Weights of a small transformer language model.
Architecture: rotary positions, no biases in attention or MLP, attention and MLP in parallel.
Training: a variant of Adam for these matrices, 163M tokens, 9937 steps.
MLP neurons of a small language model. Each row is named by its layer, matrix (up: input weights; down: output weights) and neuron, and shows model dimensions 0-159. Each number is 128 + 32 x the weight over its row's rms, rounded and kept within 0 to 255. Numbers have three digits each.
After each neuron's rows, "fires on" lists the tokens most often at its 100 highest values on Wikipedia text that the model never trained on. A number after a token or word is its count.

L3.up1136:160127183082183098120153131145151094094095121089149181075180104156118172106115163131152057139117153123146129130172087129099135156078160139126123172146080171143063118102050160080168164130129166161040095103172118110165133140138188101128144166141152112109184092060131117136174122115131098080133090164105131131112102091160136097108177074165077169124124171113109067149117157120112129092118128130136138142095141116062138097157119077177114130103074110168085135156115104093152110108143087
L3.down1136:183106085041186127115102129147099151140150086095166147182135096132153190117156106172091134115148144169127146122129131169108101178164211101031084161096184140149137070120114141151133130143111148121091119105159127047091089128120103126100091148131177200089119124073138091128143060121133138141134158183090137114152139170189124129127112074096142128134176131168173138113112150100115090137136129108167130098129120147145151143155108114100195069155115119096129128075132158087096129161170159
fires on: "," 46, ";" 38, "0" 13

L3.up476:117200165094165141128161190139188149153151125123152120129146139129179086160140130032113131154085167142142130148190063152102086147128123151071086160107125171097146131154164128164170120135100113171128154120128189114174094069144174161142104154081104072082107072111154067134168133118121124153063096089139113157094113126127148094110135136125087185085107172145091177125067121125098125111131155186099153115118104182140100094138159114110097118117109091110144184148107043121110143113158128
L3.down476:129077103106125149150055144077082079128141091107135131114153123147104185177180101153143071107138102158122107137085167104147142146126147104169146081111126165116136074083142084127129174086167172056135108140136050118152148141124129144102168128149125172136144196162108140119068149076146154096165085186100122160154199110099181199144061092109123121188150105098117128153125143140156095124094125137141150144202111108073163115136092117101132101138157133132113102127156190109137061126154156
fires on: "," 18, "ed" 16, "ous" 9, "e" 7, "all" 7, "t" 6

L7.up570:150196097085161079131118105138147092102159163143141128147141133059108107135172109163110131221145105122141150102171133092087109159116105110107138097114131164089098089104167165133128152141174140145117167107095173103081117129123198118158132130140143094097163136088105105179069091142105106132136097138131105079108133091066139146116106088169133120143115146133177104168044122088090142200160136140138170086175150099102129045152109119133127109036132164109095175088178106129183119162128164
L7.down570:096102162203152156137124144152162110174147125119151131098065127168104169139105081130057100121135147109071123129188132152087098108157118141158114130086118120161139140239114163099086133141163140093168057161154094179105164067125037121090091158115110130148129105131153096140138145174180162095115156130146091175114101140119125050088130128157140143165178122114085147136161182147105084056070135108139087160148133131130146135081123138136097117178118139168119137107121149158093160113142085
fires on: "i" 26, "ar" 12, "}" 7, "ara" 6, "a" 6

L6.up883:107149081135147145104113127157138121080155079099118170104103118112174105130149137127121136154086141187112128100119144138122099138108116142127101121093098146088188159136160143098138140119201140193133117156147153117123128130132114145157095109038077080135184135139074085079144131147139104136075110149151151159034062132112131151140095155124084125185147135160165120160106137096147200156173137087198157077117091101142185090164178108137107142166073130088160131141147073195118116094182176
L6.down883:125109133135152066171145146108122086193116127151179081106157153122126161163130086167131133139115172123083152098178106097117119064104098121148169120153102065124138101116153147126088177141122113127121160116067112095104088097132131169110132184200133140162120142151145131156143133060111133106150070118044101063123129155121144122160192116172179172114111141092148107146139132097130130117135181117147146168217184118173108158117117151169126205046141116142086100112134112115058140146102090
fires on: "ar" 20, "n" 11, " en" 9, "in" 8, "en" 7

L3.up873:137178139116151091113231126198150125139123087139123189168157118142115099159175123121124181148160183053162144111132077142183160117100142168102143124127086131095172146136109158145151094100160159108149102138134146146110119092081141109150151175168052074130171124140198109079141114133129132099122095161171130222089109132115116141177118130120120101089101111134114132139091098083104100153082104133105173104124148126082069074186077121089096146107138115103131172092115088117071107152119144
L3.down873:091116094150140096148172208074155130094123153146092141148071104121107087142145171145183116193105051104116147134166185051120135137102097126167124131114124135153119134107107097148049066130097136062097161164129154132162134140152138135120097109098135107143111140103147112130125141104129120143136101056099152127164166129190170149136142168160106178109123193063174149154145138082158111121053128167122145162107143093149170093137107090140127110128077151129152065084176111127218118141116144
fires on: "0" 27, "e" 26, "h" 13, "l" 8, "est" 5, "n" 4

L3.up403:183140229101170163104131152119127106098134135141115134081135177123105135109157116123148059135140150107152174185161104183078085118105091141149083170107082140102096128101118145133093144160164137136072179099168115130103111128172111132118096096104140124139152073111135138151155189109089100116119118202183081147110101102116175158155089141142083119146142128144166086116136198141091141098121128132101018097126144128113132180155095117123152139094090091153058106186129100083107105147141067
L3.down403:171131084137120123143140129143109126159058071102096178120147133142114176137153092092112183164108129085154119178173128158190126144109177126073105144095154166091206133169132178180161104115091173139125106110087126133112128056097124117145149111146122147157141146092081069158057130110092131077140072110175117139137130127132092091161141167118133086169162149149153115133142148057140166126099146132158097071146151149130097180128058119105163080150155120088155148075094144103072131111130201
fires on: "," 91, " also" 6

L4.up439:165109176110136086159077097132145154101053170137078124099216092083103125106066132128124073142124154098119190084163142104127195148112153152089126132168080158148122103143148148177171153109094112126117133124100114111112091168132081102126144141144115135088183117149082145130206099112118165079122110131108114135098106078182192136146103124119149132119168186099129113199135085119127184133149159151143133155075117156147167113126119102160062143176173057093118146166160110081132135089152134
L4.down439:155124162134113133157068125171097058141135122137077176086123185149145065183167158116144146093108163115156113095080154083122103112105136098087106161106161101136116092186156073187058161089112123133093149089120141091172153097100146103095152087165129134116145143183139084103166132117135152162063069116080152128134128152167158102103150096114130154119101097206125121142128164125124129140140116132121135155220099164122147128139104112123094187147089049163207163113162144170110133123140110
fires on: "ad" 18, "A" 16, "ig" 15, "is" 11, "em" 10, "ir" 8

L3.up299:063146201104125108176135118138135093197107159116111160084094131162089134178112131093142087129092136116160181113105164099148120152124103103190160153112083149140090063138113152101125060103100139073156083063094085118099077140109124147143117142157150111144123237116106145183123149092154154108136096160121115124130145065101165097096121162072124198138113107148099100154111152159082143100152220149128127145163131134145173117124121135159082131147114114115145116130135086161188134071171137
L3.down299:163133134127107099161165124086132099123167160170173123135146128118193113083120114126138143124082157171131179139127139112059117171144110175151102106139130133079130163093163086087119192099115137126173132174124188131153069095153201115144158142188112146091099135140126129151074119142140086085128109124140150146142137149051135149091080081083140099182117167106166187128118144068164154093132088089124146125075078122125107202120157110158100202120130071105159119103153162083155148079131074
fires on: " as" 16, " to" 10, "ong" 8, "ard" 8, "is" 7, "ed" 7

L7.up52:098197142124109174133137089122138226134101161102122163167161114125182089109051139131144107135152122189142119091105151145125116133107027122174157111135130109109122131151169108130162139145124142182133157096076120136153157121122088125115131115132089091112147123062117114151089121102120113110120114186109084090076134161095141171146138168135120088185071195139098122052128141108093120105158181169132125091097136094113084127160097098154144180059108112076179143140103136178169160134184145
L7.down52:085096052113153119123106134183184076064130063133191169105097180118112182161124078125075161110123124088091090112159112102138165110108120145137154172155159137141137180170119167128117123121151074110060145181118131125121181119168118109126141121132144152147092158153085128107145137137063137157148132103143163116158092111142109112130151063167130142090134154081105135154154149080147054125126129070182189142099165149116128056112136135133113093131189151177110129127172086098090142165074170
fires on: "in" 15, "er" 13, "ict" 9, "al" 9, "der" 5

L3.up1244:164205147086184144140166153124117108101105078112094164160210136114101101176129109082114146151121196113120138103101060080143182093119070150132183126092082161110217170136127144138151116122145151160124100147151133109157113088145106104161103124155081124112172094107104117136081125113131159155081068122128094187108103119086132109160130083131123128162087063119105086166093139143130160109079077121105150120132141154138113100119089129092050139121121096096199146103176108170101094157144166
L3.down1244:136120085097110110117054177189161174065215153126092151104105105121109133122180161173167139127130122095146153130145169092168144170131063136170150072127146103067154115117115126145098126111102129070116184094126117110145088136171089099150162117167088173122145104116150116107112082103132142130170118123097128140136178092110174127101171143091146163118154120054084181173126106138141100179165169072062094171116156056114148147157128086195162105140119137130136101121132134106172092130094158
fires on: "all" 21, "-" 15, "ed" 10, "ood" 9, "ck" 6

L3.up412:134146075113123145124075083109164095079138120127126111078158146135158063161136169107153079177134105058114148144159077117117114218071142126131113179064125180086141107136140172083135111116193148188110163164167131134120082141171144113148167120164067125123114123167129094167177133122068082113089117104155147163121103150094183116105153111157180136116093106077131088136216149148094145130139118095089183067167106146131161127186105119152164111131114135128123139094143145099083103134139110
L3.down412:147123096086131134127141101178123085112162157143141124058179140162088076168109115162138099150126139045149129142170077160097128136087127145113189159100103216166171108045155122153115107143146193149131110152120143136106113119132086056147190093140119082158151141127172078136186115142103074122140093116172101173107067128141165101133118128172104088150091148083151125136130110150144158125097148089056170140178174155136124100099111127092096135118087099111164152094173161099123156088148135
fires on: " m" 38, "red" 7, " inv" 7, " c" 7, " r" 7, " rem" 6

L7.up797:129149141104093178072182130105141098056055131146096136076054093145122123153075167158163152108135130167078139105137123109123164162086187152150119155120178142078157086102097158093127179100129149114134118131157155108106124146123118141110161140142126117219078106086123097110131055124109124108107150132139100189147112105096196128057124095145132147109044083124127156171145137159160142106133112082102113195164131173162148139146096105139155155123182151139079156139168179112079156137128117
L7.down797:149108138153141096127127116095157103158080229106178123089070162113101135153170122073095150160142150161118094091194078141142153144084078150154110156141098085097127206104144116170110108046118138140116136145105157114123128069143145162156159160161082158034105116164110102160064139154119159153130130061178116086133104106115142154169119128090141166139067080182152160118144125134096115154106112162167117130087128155136148075055129130137128113117089144132103162121134125116105176139163172
fires on: "ro" 29, "ab" 13, "y" 10, "or" 9, "iv" 7, " cor" 5

L3.up1219:087140131182102104056142146173151088089192105091169138082143168149117092188134091125105115124108150168158113136144143163142128112124123187166103149101113119139128108182166166125181079108164098102109215093102185150135156073139088159061167091122119127106109110146098123118180187078112111170175146154151099182098110088107128118140098147065140184084127142096077107131152163169044143149141101119098100153144119105083107112095125158147147145103117112159124082117153161168104139129071138
L3.down1219:165144071104174118158092179136079127137124075164085137154128104091110150150134123194137167100142125171071169201110111125140116125078105075119107133179141126141164110122144119128151116113120133098140121197144116108116121141140153068219060086097100137151134089132127160083089121156155111166092126112181172092104164108115113099144138087167139088195099098147163184091107105148121115133101148181137133133135097138170127116132136107144163103078102185129155050154079101198135195102093131
fires on: "p" 36, " exp" 12, " disc" 9, "ption" 9, "isc" 7

L4.up53:091136107220208093105088142123122159134060161151127139131123134119215115146096170124151103133092163172117138125119138124114107111141130098136163152190155089104103105086155128140185139087059137166180128137109065112114170140093120161124124103134079069142089154141135106119157103067103146118089124143127117125129116123167088157071122152171111189099114166122085171193138121111129147105221195118143175056082133126133164127152149109170133147108093113097120145128158143128142112062159112
L4.down53:128141114153153133183126122165180125098102114151218112097117147053104081128211129091091139141116098076117074101152109088181113113119169151121127141166138145168148150073074098101170121100154092095155134169059139075138161076133089141115105156109185087157077157126103103169166146081121179182149124156139091108094110097113095106094121116169094108106112117108126096132162167121150132089113146138090143117091118127152089151187150116147119114179130157193119182179139177159141125134154191
fires on: "in" 35, "ic" 13, "it" 12, "er" 10, "stit" 6, " of" 6

L4.up272:136160137068138172157111108141144108090104108170156117102108144126128134179131140153148107157086089127179209161150090094074126095165125132142124164067120172119087110076113119089167102042067138168053141092172108095116125146159123144170154096155133145171152091118142095107144150116117119130162056141192158180131118088105208117039117112141123155146159116133151081179118146139141131126150146116115119123167171188091135122137157095152126134148073048155113138099118121137107128125194110
L4.down272:129128113134129120123153101150106121079053078096109141115121165130097178176102111106139061130142074137184151121091125150162078143128185182124106112120115168143160177137162142141146130117148100132082130117105079103121188087094078162064143100141122128131167144132184102106075082106097097079172104178181150142127130166123210116106152136156159172149125157080117110179123167095151118098106177152168055117169090110120123189059167136150100079119161154130135129130120114157083135171110177
fires on: "," 99

L3.up254:083162123125067157116061144135129081114120095089134143081134100209111093165107122142151084168098103110173201120161084113106118207117143139147156194094102100113130103110162166175126141066180132132080166122158141124095105107135125099137140119202116123189169176135119140108142144133106090094122022135121166148136073109124164113091112141157154160125130108115103124169149132120103151131106118140098139149190192116117178066159129130167109182110136150169079096114165162141076094124130132
L3.down254:138149129075104155140091158168127052139150123149139149084125098187139116163162107073159068117092164117060138092179097144147158120118149121125150129122110095126073064100157142144173155107148178121123143097099139128135100092117134068085097059187120159173159135155110111100129160131135084084066037133113128139097043158158161175092142095115128196133126140081116122147171121164135165164137130163135169157198130140078168142143106114182115164125139155099118090164117177123112107122124152
fires on: " p" 76, " h" 9, " sh" 6, "isc" 5

L4.up222:120150081128211159154117107124142106140098108149215135145203123154160102057093125107127105093129104188108164085124121065114137183079122159105196158115138189160132104115122134128174126134169125106120165112113097137132116101170116141137164086142137129091133115110062113144139133111124099105136158135097095180093157038131140131176077106136145136092125178117118115153147137136091154170090154175151087101174118069118143107175082157155090131104090124160140140105119044110199111107162078
L4.down222:115199190135155122145107114127110142103080138078150157121151203110114117151110101120095090174069143185144102110166114094105185140138111187162097187121060158112048144107136177093123083118087188157160052175112121090168130095166126149130161140139132144139104180150066099137109072151136121110163138090121165136119109168127103126139039110139146083134124105131172191125129117090107106112131081111113184079172147133107114155139110162111162123159138109135141152160155151108102158111116061
fires on: "iss" 26, " d" 17, " l" 15, " dr" 10, "ed" 8, "aced" 4

L3.up1184:164138079164163090106070105105139106065176112088123086120075168110146109133103108089124173162096110099080179143132068131126152097100117128130210119123120114132124068074123114205132151093126146173169111089146099152104178109114103154165144121151132107172154175077172151155088101098137182131113119154107116151127129161144127118119094120200074091112116087128132104135166189122183145186102166136105179090189149169118165137174126087129132136096148191116116169124156096164093152154155086
L3.down1184:151177128124146126084167157095117197099127112220089134130115113162183110183153117181106128130087106143146099114121144094102121171125113126068073128148111130156173144194196112117125089142158124167117195107092068144170061122100155216114086162130132091064140123121139145089157108122103119182157110060142140108088107160125111177116154174078096106170043083147105113177136112176127129145159164118129159154115075151144130117081095084104116129146138104128123141133139142111138119124110150
fires on: " against" 15, "ious" 11, "ied" 10, "able" 9, " of" 9, "ful" 7

L3.up1055:145117058136173106120153111150122103091199051092097139073157129114069085177101155142157156144140144129175110124131185209132147131124060131141166136094195117118082093104107127133103111124087152127109098111122094133116191058150095128152147136111125120125123136132135078136149132097134168087142177133142097147176130127105134125100164123214075145210127107082105173112125174190127137100118123119070111142154140156167110135132145121224125124142085062130157160138163109112129145162117089
L3.down1055:166155173094176157143147103132126114103168151099137089154145061097152119112115062145135152146181131134120117078101062192184185124124163114171116098149109065067093169143159128139099104143133134127190128163122148153090146136111095100090128083159132075192186141151119090109115189105125135082069126129180127161135139088104127164097158094179112134074106112056105108129118120125123147079159078146138151119166142143135125146105126116143173087110166105134117119154161132084064157142212082
fires on: "on" 37, "re" 27, "ing" 15, "e" 5, "en" 5, "an" 4

L7.up334:121095088132176167137171097119104123110114133087135101103128118103123124128094173158153139081109151148209135132093075204109136135089146187153148204174118194085153073145189091132110155095129119131116137117165068163126162077140134127161088109166122158142145109092147094110154185109115093083139148119178142089153119139114114127145153138060109142217072162115084110182135101093119166087133121129145127089201114134148148138191151098142076125137082085145154131090126094086097127100107091
L7.down334:105121136140139119121132148152147140122151115153140084072097165133176133170133141124148134138165059137097163166078140154163120111154103103134101131092129062169099100043123139054134160097150144151085112094038190132115082161109129131115132197100141119086102170140203099183137122170141090132092066163155155150167156107158179101131092102138129102124077139059131144126127188104084189143110073127129154135089126155121157113133118148135142119091116184126096080144120149138158171083122197
fires on: "ing" 20, " res" 9, " app" 8, "ed" 8, "ices" 7, "er" 5

L4.up273:141095129096157108088106147123147078055102105138111140105160126120190129182107140129141084089112172171118164132158211170086154195168121115136141171138142176063146164131109167080204072129134094121103161107110141095082156157167110145126168131160095092127112134174136130114125127124121134111069114153107140239070087124103152110161118172082166139084124128110067108225126165148102132103121115111147135131153117104129141117122043143148114139094145078084132123165110139132118145106132126
L4.down273:158137095182132184114132102083134138181061131201140140114128184129093096118132128092116191191145103180126107108104090119160214065107171093130127097119119096143126133126119153114051165136130147160107093096094063148108147123141141126098062100112100089117197137110077108154154140114116112178106081102151061098134182181162136102082136124144165113145084145114219151168128147147113149138095153144070172098135131112154074138131109114127138094137140167134165138145119134164150155119185132
fires on: "p" 21, "n" 21, "enn" 10, " exp" 10

L4.up707:118175128123067152183070106080097096083121117097121152135152120182166137220062147075145111158096138137128158064129124142123145177112146119134164145127150145100163103114173186121145119077087122232129136133123118153102144135105124132122153070133142115122146162213114149110141147120108099099122098111120169113099058143102122132109104157114140161164083078096074083183121136127135146153203114146129130134134131098187142068130089088156087139138156123117122108131128162173094090090073190
L4.down707:081093122125062045104124174114153157058149139161090119165179133133114190170150069131089108055137147119184143185107100173135101124159175110157159146169072122139127092134136130105112088153143119155125108135093151180135125134083112102102137051110062105167177147148114116084124092117134132101139052136125160119089126178148128086133171109134142171124098107080088090183115083161164176164166148184169119110107141123183111132106140151107129178138128167119136127184123137123143176118096121
fires on: " p" 24, "p" 19, "it" 18, " ref" 15, " min" 11, " rep" 5

L3.up1257:121134125104148126107195148152109137193180135120128145134133127191073089128078109138131117125161198131163129184175189186137125150098132137169128165102125147127168124124091155153134076125117157138085196147137109168121185088105067099091150137135112097114124167133085128147137140146163079086105059185124107220061123130142148097111147164157113138109117173139121118162134158155079169125069090108142128138124093043053095123098088098103107147123135099102120136140173174113145116164122081
L3.down1257:169143143108094074170118154103113174069131141137152149146144138076147172142168118124135107183093103114110141102143149047157143094127124149081117101068139149108069053139097144091120146129141062047111099125188154138087164193107083105127059127093116103133080091097186141100124097129118131167142168126170167130127139130103159173061169134142120132114101140169065116168143134158102127128115185115148163116135169114155135123144120097128152140138096234125177093183169131149123103125134142
fires on: "n" 25, "t" 14, "l" 13, " win" 6

L3.up89:139089112144127118108032157173095103169152171144127130129104091171178151087105152098165080079074145113117139167180140083134112197120159138065185158076116135126054075140148137153154169132125158145112139132088077120085113119190121141132139129149083100138121161103110158134131104078129121103126099109061128160124128076084133126139114034156122194138145174108114104136137131124109116141110138140160121086136103063140151124176143137177124137109069124177163118141162111082163049089139108
L3.down89:139134073149168167144179127144133086053050134109119158163125192148074067157203103138121127174152089125138144087136144148132084163147109122116070142095120156108126149180113151113117127097113134064128093132153178101142134106068118097117150115149156172094171080130124070068111115110109124161118148191122144132152162128106117169150094137113113180195093133171120192169165123079123099123121137161102112136084132137144107074055139137109184082138132165106145146113126146090145097128090209
fires on: "ed" 29, " made" 18, "cted" 9, " led" 9, "ered" 7, " l" 6

L6.up974:130080114136135155174113082106102113066127143064108124165104080120075148103144185174178075148088123124183170146127106164058141177133073094138152122102137184154181114138183100160072124118125160123107134118200109123149106062137118140146130097159125149146127127158162138123171148104129119089117108144126128107183135139145168190147109166085097131154115126105105124213135204142124175100113106132177100136180110076141111142162138099078130157145125084124154136124132154050078058124097123
L6.down974:133127111151070097098128157136120083156097107140182124090108123159158107134113068141081154122094136085113091037192137073143151093197151171138100094117090082124113133154109193140173146157119107136145108112126168101106129144090155170124152174076135097139156135110091101147131116146139148160118142141184147173138126117141121072106089032149147114117173128151147117107143065141202072162181114151069154155111162151083116082139172188150097150132117178128086108111115136181156151084143150
fires on: "ing" 20, "ed" 18, ":" 11, "ad" 8, " found" 8, "and" 4

L3.up517:112159120104149128193115090110147108112135129101154167122184110190205190098123182139164120137131142155075097118128172130079080145142143149089180121104176124137132116195125119169179133111207123184162110181095138125129090139134147115137132154157098069108094141150092145087174129110077098099090140155130134139109096120086126138188070080100126148129076157140132159136148141113116176111110149165149138083077156061174132054169099115154078135084061138134113105125153128139156112066118094
L3.down517:123146124090209115095155102149165115110128106115093131136115079122132141157140160102159116139101104103162129147125159126205158117140120174160121123150136105037131117123153152088150139120107122100129128129206158144091106109128133140137133145143152077149207117155151136108111092100142150146158178139115083128158073158127112123102076113088085151089120114129149128102096080101132146077103143147095138143088111130126150114047091111116148057156167099148228146219177139065192141083088190
fires on: "os" 23, "ed" 14, " Total" 13, "ered" 7, "irc" 6, "ens" 6

L7.up1223:107205139088139079136120132122117081121164119133171130109118135112172141108199126165147077127126123143145166156148148099204074158117110103073204091108062105136083114126135168124081149112142161131132130113155198138128102099092177125146164152144148052143193111183116107102093162099126105104121122189150123145148084145095126177137095066140102120140124171105157111187112116121088075149114109108111103026161133147097107154107095129175104131084125159094124168156173133132109096074154143
L7.down1223:113129121143153111155135163168102142165056199156133154076113087147109090104117105108055124080105133169108086074094114155132161157122139125203112138147101169163121096117116148152150101101080119131099056171112055135139193104115127160121098181097099181131109155139093155123140137104110163077176136140116144147140144106119139085145190153118100125123160086106127105059179143193082167101110178088143102147092103171153128137162118105162125064166128070107112113142135141172199166123147154
fires on: " well" 23, "i" 13, "ly" 10, "}" 7, "so" 6, " le" 5

L6.up1010:158134096086103129071196116114138128091163125169125074122136084127147119181135119092132092157120112136143125130121161125119114176097097149101088105139177143098158110112130139100162150110057163123119115105158149142093198164160117109150167112091099092081153111167116036119142095137038120098131154145132121140108082107130118117076183115131153141050108077164154105166175132160097161148205184060082130155130085121188182128141152139147154152142153155135121172088162146086075105147098140
L6.down1010:139109176088128114146102123158195154120128149063131145146175113164101211174154079067109115122133144129131129168101138075083156182095162132103101111114156116129164111168185087129153188088111107166062158120092158153158153158159103064140111121125108133097154117091158135099097152161127109145113150154117135174093185121087075122138060104084172188121113139168164081095100088134105151138123068073093114160114096130159134161103085107142169157078165109114120160136172151170089093163144117
fires on: "y" 22, "or" 22, "it" 13, "I" 12, "re" 8

L7.up82:100125078104175131174134100111112116075081163105152115091122090128136092120134130164131126170102151143156132138104093175140131154153074132156156137108130132125145096109135156127088134144152157112095113142170093134104123129092112093144138182146153106109161215135087090133080127103097188131105095123141064155073092115090154141214092169137051146087089122089156144159144159099144162083137115115167182105155084128163192071186186106170122133171145026163129169108163109108153125166138117
L7.down82:095169063132095133128112124130057102160176140127117133077124153149120077118153090094096141120123100101132156140158138153095134149079116135090133115159170120148108158125177150156128123164167096176113156176067070148079173082136152098180128108156164112101143142178121115123136115094098099135124166115112091252111119130184111193149197133138105131082083151164193131145125152076137153099082170075147072133178177121133076140107108108148182115099103145100100157132127109122115065139126117
fires on: "ar" 18, "on" 16, "in" 13, "ens" 9, "am" 9, "er" 7

L3.up999:137137102102102069107157128143123155122117130149152082100074061114178108144118162103157118078104120173045101117154142122139167161121096138082151175118137065057144125182126140151097124143111119121155151141122159107075213149162129116129095131109119067147115123156079127104146115119094206062086163101123161173142123142149115163136119115117104178108121188113159180161182118163162194129164144113109081129174120143210151114099194134147127170110083059144117125111165125146134098099114135
L3.down999:143131086087157187162202131161119145123143120139106109117147136111091109111159112139048176091164133125211057148100107089216097135180136175131115086149130117096108153127167100122069151085137127115120160086158129094155123122083117132089090140148096122062143116093142090130091157154162129125146166198146128127075125131133110135164124157119147164159097129182133146128057111120176048117137167122149154161108126143150028150164112123145140066160152165090113138160108156149141136115085154
fires on: " be" 29, " |" 20, "or" 15, "he" 7, "|" 7, "y" 5

L3.up1173:132117114113202103146143182187145079113121115100103165103160105111123107140060134113139115094181164172129071146076185097161137141103134155116137080158173160139122087107146195199097136086078111157153116149105127129162180100133146087150077140135092095145148167131073091099124099128114189115094191107102116145129130135133132152105151101188097172096110150088106122168149131143119126088139142083089128155159137178143155065194164108174141141118078070107137162100137081186107076107159112
L3.down1173:128108109112164069113139158118142132136170086072122132106134130134116122112158140149166142139147141138120094150044221130100165103116168143153123098160126142134069120102118147171117163172119175172167134142159155141056123132093148113153129112122125154141119137123116114094076082116075130071106130113142078123077137189116144114194151094195171135134157060086120115187096127115121097132166173161135113165095149149239113128094153059106130118111132132090123114124093133181110064171166074
fires on: " en" 36, "re" 29, "ug" 5, " Can" 4, "en" 4

L3.up434:175163115125126100162141105171131063083092143107113134124152128113178108161123136093145084129143169150075175129141188081145172138108113149145138151186094119094153157165144134104174193115091164149116131132166144146137083131150112112155163173130112109146181096125080087135118102170117094113088142119103114163137072150144091162138145085096093169186067140091136162136110132153101087095174104104082118089183147133117103105135046116153172174113122100109184066126095079156122073164099216
L3.down434:172122141095127092110090102122106076174125161061150116110177130124147188165130155085143081122100135098160149115152178127162150162096114173113059121182098108093149153094119062167179132165109148146077150125085077152159168134086080051136125141143102154108227118106103109101062146151137150178117162156090143162167106141150146103164125100126106113160091136121147112121100145157117142159165154146087100088132156100117086162113108126161149144070165111112158089095050130154091145131171175
fires on: " c" 59, "-" 28, " a" 8

L3.up77:096143178060194135162173099105158172068149137104068111144106140168114081129053158228150108134134136151166147177123112107094107155119092106189144130091106190149110133138133148093127126120128143120102105124094088134120046120128132125095160127141151099174149187112127118140137117100087142147091134146163140093080176017140148119142149070172167119148121154073127063109155149152136103123104146123154070141152127114185181170138157106145134137084098105114151160140132119101114124097149083
L3.down77:119139151125077105138124120164117090142141133135111107111092105157109166037091136126159109076064140125146087136100145168146143133116136158159128129137159094093113156135143141102106162157102138076078092105121174143106199121141117061108149125163157118100102097110142183116106117071152181123172144088131138152176119204144101175108095170061093124106126072212198130172092157119139152150144116093102105117075162145186101217112124172179159171143112148134098092116095122144163131112087140
fires on: "or" 28, "ers" 20, " to" 9, "er" 8, "is" 6, "ad" 5

L3.up520:144127171168163121108064108080101093121120164149116165178100098178130140077101132177156124145067085119126159160180169091097107138175136196140125108136124132139124085160171155141115159112139137177164129113128092138097122119198078134162134108158117120120101090169127156160106157091092094083151141135124125160092105100085173207155098077113141209092127099099115104167141167143102130103103166087133100080129117025135137151119130064158111111098106168188111098142138133104149089059124127
L3.down520:137121114140138150107164074153141088139117125146122077175093114138142140130156137149153162145135092099130113093131184152065145139168167175148130094044112156185064126146123051122110137130159130141144163103204144144072157109126167098154123092130141071116101030097112127109102172126156158145187211140092077131106173138130115146150124088140109153172100158112143147138109169113097170102098188135112130144132110100142108073125072102130124039069121099168138127146185127131151095156153156
fires on: "ult" 30, "ed" 25, "ated" 14, "ered" 10, "ist" 4

L3.up124:106148149151121155126112103138170096145083128061124135087165163130135135115149159170155105147079161134127147047124174113078130154141144099074169186132122119158166088149173132139135129142117123172097094194136116106125147106165109148145131105149186114161156158102128129134139107112125064071118145160120118190098153101129134204157099076120104175151106130107166156186146171128123154081076181135123134097172126034134181130165127124112097155132106119172124107133198120126164055050125071
L3.down124:194141096108088124171185149130143098069141092135124112152078144199114122127167113106143159132165126077164070201151094160105156104128135187177104109098091096150109112129059108106139177070120152118148119159129122126175143119097080179131128125150094150044120100130103099073134138161090161151118187120136149112145141154103054124143074075114078167165125115125153122085178087089147133177149127155173150160076168107123111130119097159173170088103111165113168123155156127132140105152099173
fires on: "ed" 41, "ated" 11, " l" 10, " held" 4

L6.up463:168178152127173168104097050143142114154078097149125178109184118113119092141154123103142127165168117105128153144152131149128140181108181124164131150168126137076117031161165088174116153066177096128110124103114208125085135092128084076136149146067114082125192104100151157114172140159121107059101092122072113147104107076110137134136087123149127120110108181093114187132083084115071091079170112140136181112134141125178136130188099158127115120154136116158140171164150117158137145148090134
L6.down463:108136200187119151162147143121192098068127148119157114109139212136118119164092109140149056147111129117122120072062128130106163119129094126123169122103156110119191161131202090094148130132074162086132101168117117106168098122173194138096143147169137131117172178116094104122190138133075145073155119146182127104151140186096130087146128098128142087138175097142088071087132131170143137115123179044143112137167126095101129165117155108102126093159148104118189125052106145102141105104112133
fires on: " " 28, "end" 20, "is" 6, "ir" 4, "inn" 4

L3.up662:140155095102082142094153121141135054066116080088101161100144096199108103149158150140164096193173103144159164123145092127140120158088150131147139169102117190093111116150141147104180162085172130172113150174127098156083114103094086069150136126124097114148164140155120102139157162146091058079101069132140106150129064089159158147171135157129136161185091116073069109142159110148115129155158107114115130115189137139156081108157080102165138157116099122123136097076179150174059093161112164
L3.down662:170160068072119083115125139156123065126145110128096124122151124160145128152146140114195053148135125095104185077108105122113129155082117152139161145100107184077112059140148163159178138093153157149089163099138130205121101090122099038135121134158090111162186130124158088128156175081100127114086073143123130170083072130164139136133101139137123172180078119066109107164156157166099196160153110164105111107177175130130106111144110064166125164105108100124131123116160161109112104122155159
fires on: " p" 63, " c" 37

L3.up43:160217124120108120066155177088161153132126172136141116079080162151178127115152145156133131173129159147169128126201191119101109192094117151118106171131118090070151106104183092145124118150117088146132130152101172097122116093178152163145148181116094116102133125102104130151092105145061153169189160084155133108140108140081157128099091103154107112122067120117151152167062138133086121103119159161115160093114089184144096127174133109165218064073146136109129123113106133133194100162121152
L3.down43:101053058116163127152130125143107072064094116117155195152145073147164105130116117096150087131100141125146151135049144101172160095177099126114134177153149168150110141181074127122193156119106188106112141106138099152176086159094121112114159105156086160146099169148140154103151151077126102106081134169095131097121150135166096150097140141112080143184184144132112054169162113142136091157099082167186128155086155159116109088103149109162103094128092144127151163138116191111045123126138135
fires on: "b" 20, "ic" 16, ":" 12, " |" 9, "ed" 8, "," 6